MLP neurons of a small language model. Each row is named by its layer, matrix (down: output weights) and neuron, and shows model dimensions 0-159. Each number is 128 + 24 x the weight over its row's rms, rounded and kept within 0 to 255. Numbers have three digits each.
A block is one neuron, or neurons of one layer that tend to fire together. After each block is what it responds to, as a language model described it from the Wikipedia text at the highest values.

L2.down87:107134151128101154105144154149110142129152116151130139142111131097118182145174141156087155143113113116139116106133158105095115113121128112095088171123160139093137179146070122173160116144128190156091139156118064145160115100116102122161141078121149132145152110108087137145119159128126138146144095121093133113139132141117132146137169104112149157128146119149102159137128124144126147143146056134120112105094131181146135103140130131141139101154135128158147134155140134133140083159101150
L2.down115:135112111103130094169122215103109099100146098117090139103139135102177160127099104155124128139085140150181116138115152120111126131156140146123122132080137114154137132138092113133121116064135092130109135139099136127154169128137150183164107086127148157108146146111183126143141133133125101146137123126152128101148192104138148149135131165134135112142117096173171103110131130152154110150122123096137085141108116131099131117117103123117140107115144135146177086107113159098144139137125134
L2.down116:145119110095159168131164057135128096134129109120141165158109158157143123089106087134106121166154108122145105154097136148137123125086116167151128127115080110175150144136112090105083106144127113104127065125158131108140134099140150112114120134129127123148160131191103128140110124136148130111094131135168125140138107109142147125129175121128110105079129136125139097129111112060155101124119124110130149131169103111154109127114148126078169155131175129121130096126082109141149129150133108
L2.down139:159121128092142121143115153100137128134119140139122122091126145124133133127110103120122137110115160132094133106139093158062132049148149103152096119128119134145135137119132131124128069106118110135139104180133118134136096098166120126104149191130120124149110093137142121167109119132187197124122181191102096129140132082125131142154151156111114119098124138082124101130121141087127083108175145127133141126109124131126121124117163133085142163118101115126115115157101101150124106113158114
L2.down180:093123107156127138111142170103129122154132110121112127134134162121064130166113074125169076124144112147125149111162115124127127124170065125141097162132124148105140083131110138136122086132135132122138099138145124152089137097116119121140133121100156075113153110102121095128153120169110113132143139139117155156131127093127125139085092111115054158116101145109104164116143118091130124176126122124171123082142122123075093118106126137167110112106117127127132132171124127075147124097131144
L2.down251:085149077139142111132090147159096109135126107100139124106054103107182123141124151107137127112129115087110124103127120087109156159163111086126117144116119147115170166130135123141141123122156136153133073122147127114078139132147148128147101110119130091144163185139142120118137120128094139077158149096145128162124117125091143132149103134110113161152171125126137134118127154182166113127147110158137140121115156153085119096118087133141139144125165145108141089159161110114128172110143147
L2.down321:139131139156099123139147090139127191127127083155134123135139088123102156132089114150098149158087166136103128100139128116073108133106136098103126177136117118124171128100125158174117109132114110120147137111112123123119162101156113116124172167119091170127128122118117131113173150199140118146129159141118110128145132110158152157180154136118111190141144151111121138107115127118120091119155116142118098125151105104125135155103129155144130181172121178101124119109106097120127136089136156
L2.down344:123093170101116170104138133145148163113153128130128145134150154149126091141121158087150096144079103192082079130153122121151135096140166158139162124104146131110145132159133125138124146138106123157139138127142154134147108121133103125157125135079155140111112123123123101117153136140099096150067099170070099105135125115183099142113138132170122107114132174142094162137137096144117139146117123088143108113123119149164084119126086144135145086106125133087104144111116142107124109113150163
L2.down393:174084102091152127148127177119130129066149142161109137115163119085165152102099121145120155159085117167096133129128114157095158058140128136174108118095127139153097115153103093128120103087113097129138124149061163136135146104171117102111142141108157148121129076130129119143119153148116121121108137125060118152139120131142150135129151124124120113127152129071142102117123152073112125133136133112131141108104139118130121125122112128106148116139163110142117084137114110121137078130122131
L2.down394:134121128151098151122101140161134130132093136131161100126116109142113111149145123130134101093160113140122157136138118147134133149115100182145123131089101103129112125108133065139121120144096115088097135107117147111106120049130114110160140134145114147143134163120111132132057138101112099119105117171136143125140161170121182132135160089091147095144132103123189158131093145153133135110139096078101141144098117115153099125102145128122125158153159153101126152173155131140136158084104106
L2.down424:125107084070146150132133145113150085148138102133125110118144062117120145117144126144163146158152128102124145116121118130158159115101120101111120134147106149076098150115104103095118148056149154106100140143074128162135169126124112149137118139106130083101142088162114123132139127158138119088156124083109129090118160106095134089146147113166120153091145164102117115092143131143103162134114103170147132148154129106108098152125131158141164142171110114143136183139119128132124134134147121
L2.down448:121118140089139098139104166134154098081127174143101116108136121108159177104137157158135143140109134126061136125166130123113152112118096148154141166105129139113077123171154095100156128109107131099111128124105117112091142124164139141149128139097149140156131099136107165148118132131127114122116102108064109148125172132158118108154150120135156119115143111089109145116128153136102132122070147113121082111127099113128097122087138104115159108146138129135131127135101092151163047143100148
L2.down463:105115157156127135109105095106134099102142151092133149141171106102206150093139126131157100146115125143108101125108124134129183116131057118134152122168120135115125128107127159117157074141114163116092151132098108146130084112094104170133125108110162106130149119135119155131127184106113104113146147130112134115114131149113120103135099078123116138161149150099122166134143129163158106123103129113139132082113134154148081121129134128156150105170112152165102124131066132154145102135143116
L2.down504:145110103098129108137106120123132116127176116149107117171112079091157153124111143153136192157134123112091124095117137141129145097138151116090105148114129103091119107135120056139182142104117151101093119162130155180107141131143140118145150124082140123174146112132159156151158132182115094134166117103100105150129120119129116146158154145153103131112163167123139104120136155098098153147152106148132146129139127130133099147115119106190093107144104132142146148117139156145143118090098105
L2.down525:132151153094130076099114145116129113125102119137118133136125114093173130098084125153115162096159134117044126131137128130093121097108111141162100118097106130131142114149163093102155105146117125129118123091129127124127145115173161143108148157133116112137096132134124150167110133077130135106115129125097143148141130119125142117155140107119174112063132118064160098120139127097079116106102117132142129093094127136144144154107162128063182131149113167122138125155111106173130112137133127
L2.down589:133143177137111099145114144137145156085148143144136113142129109126130114145143176157107154103097118120134134118119101112101132148100114192107152148138185067114123131119140167167112154139135091135114146136066105148157102143116163119140136093120146156117131147116111144136143106143178173126139069121114086094130128117110146117079149139094120085106126094157123122108095098136121145128094109113107138076122137144120168113187176119121129113102130119094131131134132122125162124151132116
Description: Heading and sentence ends. Closing == or === after Wikipedia section headings (Political career==, Transfers in===), plus sentence-final periods and table-cell pipes.

L2.down6:157134113119175092128115097121085109096118141112105151102156093086146131118127149098112089115144136092119141159174123144125153166095114126143115122131143108153168162112124144105128114103111138135137137121113114146126161135161181127131153106102105154117154126104106131150164162159093165157129155115090131121138119131191107111149139100105129089148122112139150141153126135106166118171107139167113142146119125157053128089145112139138125105093166098145137123145160099097133159079150132
L2.down68:147116123146126159137150143127125140128112162128146150110126104188095113132152192102120129149148153135093143152113160145096171123136122110129146150134134092161091153127125185154108094131124085126117096115146115120116137128150148156117107124121134128176121106120132152124107075123118147194160111107073110099148149080118167134081132136138098154146099169099146109150127095143112176128086128108172104097124132105093113114117120114180129149120126143122115122125102108114148141090114116
L2.down88:162143081165122158133151153092143164161105174140095175162140087102120136121151084162084142080139148125121127125152139149116126167171157128095148150153132117112160119154133129141146122149151125149155123118126104116144097135103168145176162153089133154109150136093152178147150168140150118112089119137169126144104080131107129115091145133135150128130166088123158141122107092105102121090133105120115143131130123142134150137139122132124126153078101148099150143138142111147094155156122103
L2.down110:152113077125124126137146169155116100139144112091113116146132110118129119128150085144164183107112159125120131069110101122161110084156126147111113105119135103114176129122118142136129134143142148110130142155150138155138097144149184090127144170165147175117125137081150137129106137102125113132124095121071095103075151115080085101103110119118147137151127062166139149151123160148154130117129113100126152119128121122119121093108161127132089115131171152092145122134100146117144135119089124
L2.down163:149144143089101107117110139147119128153132139115130157140173161147151158092109129141140119172139140129087140128100139090135102101137142097107131151138171108170136095173125088144175122126124119099087155160108126137140128072135173137166142107090144105159123133131111108148127140087162118130148083112161118089119151098151107176141133146072125145114154164100106134118163125125125120157127140128117144143137125137185071143120145139117133094117100118097124128097155167125105088153133146
L2.down166:185148117110153123149137101094176140143124114123129121135129079112112094154124138127124122102105190130122116113140163156141130079149172119144087151134110154117165148123214135131131154145155119107127117116113087127156111093106077126147113115136085136137123123109138107130117129161124133111130121156168152157140121120139130141157097113149149155100092119126089138111092113133107133067127160133146131149110096158134160161153159117124156119130081119103099092118120140127083098152150144
L2.down231:105158155131113136131142079098160115098120128160137107130098152111146151110091138120112137101145115138116120144114166137126121186152138144155143152131131119125143144099135129133095159133078091124112124062105156121155130075183161128137147177134150150175135076142130122127179116142100128136089170107147146175141116154137157132092116121106091140138074107129145091147112131120121131151166139152134142125129130107098178137141139119137107131168137131102123116096103149081115150155126105
L2.down250:152114131098113103164115111142110092095090110119108118118159133117125105143127149145135117120139143131155121121131139130158108096164125145123129173124159173112133096080162161120157158147114145125156126131151125138155123143084076186123116117134145105117115142160130130163122103148157161112142131084179134138082124094093149162162117136139126154133092135091096106074120124115125112112128107115135157114129128152145122141145158103145104127149186089090155121074108127089083082140141131
L2.down253:113115103139146140099135096089107186091057122147104111136117166154136103146089163117162126106112138158134166128145086120109141142137150149126168090121136128135182110138128141182136148141108092123135116116131116142127143115142140156134124120163134074139163094134144110148132132120114102153143143112119104112136129159153121087160097116090100151156134167141117144133166117112127099100118127127126062126129104150105101086164132141116119105128071147125127168106152134106125141098177115
L2.down328:142083116060108067099154165127128118134099132135131094141131128129108116116157142132109145160141070121135139127123150100134138110162077145134093133104136142116149136119144127122118121111085123146131125156153167168129139128118138094144163147183150111166135133104100140107142127156122088131122124147144138136140095122149109131134141142150164154141105139111161047131114099094128166153166126100133118166096132155196133135107112151134135148170140149156125125086149151125104105129094148
L2.down392:127108168105148105150118120099069128113140096139091141168152148097115105086143100139102122129107098175113129149136100074085125133122062117143101116089135140134124099109131149129108143132070146136112159157085130138155116144135157126124130130163147101139175128129161144118117100138131139161111114131099118139092113110123126177156119141155135126135128127130108121126109146133141119124130130139108175076110120146120152053127148125120082168110168150143142125119121153162135104092182128
L2.down454:121141131148147136161150185121117138121089134119101141133142125164083110170107160113128101162102130097156116099136109149101107117115123148178119111156144139120113135122170137137149071134095121144117128126108093133186152122107129159150171124156168070110128168107115132135109125162176122135153166112087127112131114167116117143131089154136124152119122117110066129127138138142177128133150130141129096086167113163111143100172115146085105172125136148117118154155133106113129121098133113
L2.down476:094118149152108128156119165149110098111152108129127102154145153168137136123108151136127159103137124105098124133124134152121075126129116142134128146097159085146164143146137122146151120133105127122133124128205176145123111114169174116119128103139138126161128116157144116105115155179123095120145118096169085084137129151109116115110104134098156156169162154160125143114133104149121151131117075149141140128093162119117146128115165138134082118060138142123131086157181140172118139094116140
L2.down479:102193132113119084120120124141144152078109192126137111149121100140175131133108118132160150119116132128124076163115125120130107157122186151101155128147100164127121142142092150145117157142126080113094110137101087116090124141118121105147137135147143167114132142113174105131129074126153125132114104114126139118125117128125120124095115101081117143163186154105128136132152127146144168167174100183098136102105121127118134102165110159143127106175132114158138166139118145114109115138139148
L2.down539:141115162150123100157115148125132172107147154200102107129140128134166154142089122094132119138119118073177132121106089087142107113097126123153133128114132126064132112168147097143164182120171135143162162142096165148145135165132131103128157114163160104114144130095127113130108169107144115075088122134161154124088111111122135123132108173120129095106164089113134116125117120087133112133122131167126124118110105133121147086143163130129121161135116137146145109144110164137106131118140095
L2.down602:146173123145135157151137130099094099153116152107117137074157141149181120106098117123119085114131147125151066119151130099141116181118068096133126149147135119150093106134153165148144142101126128115155135117148119099139116121128150136128101084078099060138142162141142110130108119104170140168120153126105122141109111154141154134112109157096150114151148142150134134144154164155116160138140108153125092136109117108133115130121075118093150127118112124163097159126161097141156116110178147
Description: Word-piece continuations. Word fragments that complete a word split after a short opening piece, such as me-et(ing), represent-ative, Re-leg-ated, fe-el.

L4.down75:116108112118081105132052176119131110133135157119132124138156139085091145147140152152153127150107117131118111112134119158123134084158146119089118096106144116164119090125095143148126146143118114091125106166114157170094128147099097110101116114143095141151138203128129121148097138081102078133143157146157113075129159130139147156127111113140125156139136130128146087152187122154164166097142124115146128128103141121142134138102170134140143152120114127104128129165154105125131118117089170
L4.down105:124076099115124139152133160107103144138129118129098139163122137134111146131096088108108085137138070142155159134165100140114146125129146102109083128089079178124117165135129129107150126144142112103113121139143149138179118107146128080160117122127157106104106138110121095119114106100109141174159145133127109143136154147143079144148098112170151165101147146117145130108112138120106137170169175153115090128106118116178125095140157102168137143120109139104176136166134098123154120148114167
L4.down332:143140134127089125110149140106107139117117132146099145114081103173115128150123142133126138103134099146130075138164103136167103144166129167124128157150077124148145170133159134134130120107139119139118091148104176119092111169123140102135114170147169125127177109077146155114108141146089132118127169084121106147088112142127137106136144138176154113110095118116124135122132125169147129134131114074161117118140157110117138186114120167121090129098096138126109180161137165158126098112098145
L4.down487:121145168107188185098079127056165108137133102094125126139128122163122131112124158147136118105133137182115148113117108107152165112107091133156151140164095131119122138140118110130181125136125109103125129127099111169125141081128128114121103149155116091119099136144119172122141142143112059110107105152136155139119121132155114114141122103140096115101130153078132113148156135126150171098143110147152149134108134137136141122113150135153144119156148128193116117118095118077092105144148098
Description: Word-completing second pieces. Second word-piece that finishes a common word split after one or two initial letters, such as sp+ace, Sp+ain, r+ace, h+ow, sp+eed.

L5.down398:130163154128130167111204107125143110110100170111130122138128123127115150153138225127086143123110163105138149101132152136130153093129115132128089126112112146082160083118143103116115137127135109105146103151156137118137106162135148103088143175105129114087153157122128156144107152151136094070088180151148135098107129125133126138136098134114125144109088129154116116116084157132127153142103151113106132098130137136125166146125112133091159132116115117151150108104123079091139121116136108
Description: Mid-word continuation pieces. Second word-piece completing a word split after its first fragment, especially "id" after "m" (mid, midst, midfielder, midnight); also mech-an-ical, se-ven, Comm-un-ist.

L4.down221:160132173121094128143123149081146154172141149180104157132099100121131114116142143129146120087126111162131103120189119149165112112144081128101108151144135127129160095118105140147136122138129116140115110128148128113138125113089108113115183116124132149136115088120099093144130134145126114115129119123050094153144112102080168139106133153095081169122154134099160160111128106147084117133102127143174126138183105097093165131163108117152137103116143111118129166151109151112149119122115114
L4.down486:162152089112127137161126164093113121131110103111166142114132065162112090112149118108161150153144133129066133128132164164155075087093109126129138114132114086098142117152141129092101126124092116117141191149124122100068114122107088130152110093102129127149122123119125133126136121098157099143125144093127129147110167182122138122115118105092157147143138109130129076107154119152127125098123133135119149119092130120155139139133104124153137123080149153147123106127138180176108118087128122
L4.down560:160135098125113139153144155165123164129128109143162153086138150119151151081121160153113117122116158120162159141130141125129124152116123139128142065161150175113132145116126113128134102090134172127100107120122109180090089091093110099124148124123120155133104146119159148178145187099135154099169106123144158145091116153136133128179101081104164131148116129103114135102124138145124125128138162147125123098112141167147175140158064116105164092120110123151139126119164133133136108133127116
L4.down587:173146096111129141112142174172134121133112089117165138126120134113132118098148169149114133154086164120142116103077154108168101137105138153145162132158163138170111128117115116086141170154157175147157148121082112166093115166117108115127131126138140168115096139153153132174158133118140123104149113098102130157148141148139124139149136108135152165156093145131127094102158113139110133109108109150101129143161132166132148167125069153139177122127130086143119094154130146089130138103133144
Description: Sentence-final periods. Periods ending narrative sentences in Wikipedia prose, often before a line break or section heading, as in "finished his career." and "Leyte.".

L5.down93:105149160180114130128134141128135162127151151098102130128135127144111090146104134134144114095089124130165086132120071107120108149148140122115140159181161129112125105096123175144113123123139171176085174128147123124130117161078158132168117129115117140095145138120133135121137131114106081154112121161117155093100103145146125123118107133123107138134106093211127151138125162190119150159132098116096159125106111121113168136110103128146100141124104146131140098096151130080130092132130151
Description: Line-start table pipes. The pipe "|" opening a wikitable row right after a line break, e.g. "| 33 |", "| Pos | Player"; also some bare newlines between prose paragraphs.

L2.down48:163093105128154127123119154133124134107097128138103155114110129121109142111103116125092140094126121115092132086118144132116103091159100105130100155098066126122156158120164115124118094150122116150102134109128157125135156119155147102166151160133107134113116103079129139169130165108143155132134135163092110161124097144132149134176102126115118118074144153050157110133121132073095084134140099138153146124116175129133154138120155131093156152144126173147126159135118120164103143082105108
L2.down169:129070143142121123146125156146104125095138128137105114107079146126159100139125117119150132110119150110101157075126161151104080042154125149135117115114112122117107129089144115156109114100110128113113105175135153123132120095134107106120143144127096119149121111114115126181092184065153161130120141139138107109141132145089131186123094107126142124099142155091127123118150127112113093121164088127120148086143122155165119130112180091113127138150103169128130149131162155146120131143123114
L2.down333:129107111124158096108113110169159119118105125160114129145108135136121161135103115122123147133134124134090131099158177144147150101135079112116133110053091139158088138135143121113116111108123108137088131139126126139098140130151140118091146147092143128118119129096095097166160138128147164108119147110123091150149102111135144117184125142125126096090128166088140119141133109056141107126152152132124118126079161123155131178090161111093208138148150138154111125144112109155115107114125112
L2.down337:149094111135136134115138137130129076147130130129122094103136136135104136143134143139124100164115104141112121108098145154155142077079156120132153050141095117149112172121103115116143121110129079136187113134089116135149138104099168101116096149129157160126103136112110103138133161125112165092145113131118109147142110139168181154165133099129118152067138105083106112131144136123135105137118123118114135074146119140126159136135172110042165150135128141116140150139120125142108139138148115
L2.down405:121111117115128153123103133113124118126109125118135128111108147135135126116127125117119147129106135111049110109139158185114130050157117157132103137118110138131131137139165091115127128132140108128132104142111133139138159130149148116124148165133102142124081096101101143148072131091142163105121134147142145135141148140099151139174144096123169079094109131044143087152125121102122111098169121133133139124120125135184165158108177118075145148128099183120121139142125127174125126109121117
L2.down412:149102125143118094113132112136115114116121137152151121101135141154118094149107150108075132098113151130109148089103145131120102054144154139146113150069098145106163155122163088124154116132119113139112123122160139130146123094159111119135167159131124124118104104124109109160074126123166170135136114106122100144160122141118131124166128103102127109066141156083169091132136106106126098129148089134135129085150137120141125125139177120073154135132102172143121137158163170158112151140131089
L2.down415:158102076119170169152154113148136122150128126122095136117116129103103108125127112120132101132125088131116123110121157136112199082147083151154094095125075149156139139117122073089103107119110105075135088144125153125151127088159128136099111144098118126118115087153118113139150131110107151133091157147086153130128122146144131160143165136132115138124093159106131115179158133076136135152171162148102147150123142118106134146114145103129166104138163128134093109116081135121127142107134095
L2.down422:136123089091116107123135169120136096129123156146134128099127140125153142107136138152110138109108153106035119116119141136102129068107120147136090108134080152121131144125158087128148102137122117107150119140116152116135127126152147110108155149116132149142096118121113162183114135116161174107145133127095109156131153134130142142164140100109147130066158132052122123115151114077087099119129123174133129139122143130149121148124179113110151137140139164123150142142081115189144104135154130
L2.down437:108142119118162115131135169101100094126118124123114169106090151133116111105132117137126144102133118138105103073153128129111132114153172124162114115138083129123143136110129112126058111116110117155118143137137131164120145128139148132103100170121116123126146116094156082154140135131091119106154133166118131172113132134085177111131074128120087155102149164080157124114107141086119115139141101131177164108113144098119181120098140131127134136173145145147116119114112162132143164066180117
L2.down488:125120130131147125119104094113124106133116128139140112113116112121116124113124104113099135118140102110058132119124145136118138052129131132147119149097083156136094152143159067077125126149118117120100128130120138105123125088127130133116132192133124124118104133132111138136078142110162161126129143154117127135164123138127144120167146062146125117094124158066164090138107123090129095103176128155114162140111098118188092135113158134087148148137109145126102149136144149167108143085145088
L2.down489:142103121100132118130121124117139112107105122124115134085091157119172136100121124153103151080157124149086122121133141148088132074147144105136104116103095115147138126090137099116135106112138093110124113134117142126149128083146149106117131189146104097155112072134128115182123124098148181106144142127103110139136113164123147128150109122123152124088118148075166097128139123055139076127153120168125159099113115096149118131090146140071179124153108151143141120131124147142122151130136110
L2.down502:161105097129116109150091158124140114135134108106135097103099149121116126146114155120151102150127146131104154105141124131092100097145157090136090108147091125159142139108119135106088124110138097144115107122133135121116150097122158134134114187104119130173113116097118134151102132105145148139137100163157117129115114110122194142143090074146144120107145162085125133116123132112121089119104091112126166102140127124129121155095154165127172089122092210109169103109142156164127124125186114
L2.down537:126117117105151112112139126118172138112133111154104147102127117136116133169117142114102146083107126149096123117112148129104104079087132123107100132102096091141127129108162130121152160132145062134126138117125072114126138103151140107169144138123144153101121105111120088171122117122127170123176112165124141121125124134151160133159143086139116114090123142051148104114168155115140115087117079151157130084097170133129162160144190111117142112145104114145149124162138133113109123128118090
L2.down538:138111123130122133124111172076132123126110136147091135124110121125145132116133113121105146103140127114078125103112138128118141081123139124130104135100072138125093151135144081102094141125130094127143111115130142098118091114118119096095137178104094139140106137120139135130122091117112191109154138109137155153152124126124135115141130088122128127096119161042151078140130131053128125102182113149140148141124160090139149176119162154104161135130117164148138103132125134180095148100150108
L2.down560:174119116123149112110112155120129118108119141122101131077140095122113127137114140121102135114099144119120091100138148137114132074133149153112111112131093142164116147099146123105120127150129098136170134153135137089142137100149172097137108171107145156094102108102120123196151155118161147128140140155110129127139129142114141099150123103103084121088137159064124115144149160102125078124178129138155173094116152115122172118159157121108196139126134147128151156177135140144086146101143118
L2.down571:124147066125160107113122120115146111103108114148153132073088087133148113107088141128100130114130136108116096089097101141132153102110110163146097102148077134148112148105157103076133110137120122141162106069139132063139162101124107116121119132143129161118151135118089157123132111112162161112148152122122151151148115152149153097135148132102114120104142155104134108132120102109134091150172111178115135150128118074146151148106131121119131123149160171128069133163105119157126156128149118
Description: Lowercase "the" mid-sentence. The lowercase article "the" in running prose, usually right after a preposition or comma, as in "based in the", "part of the", "until the".

L5.down625:129104139098132127133174143098087119134132130113181118110141086151111118083144149144119173156091129116127146137107174111154114097105142108099105137154140106105168150110154122149172131152144154132139139088120098184119129109087036134170186126141145135135092115114120116164131142100172093109106127137122167138154120160141153127139134091105159172090110133098124127124127150124110107152105110145077105128106146146120124130127132113124154168134105129149129120148101104124149124124129132
Description: Sentence and heading ends. Sentence-final periods, often fused with a closing bracket or quote as )." or ".", plus the closing == or === of wiki section headings.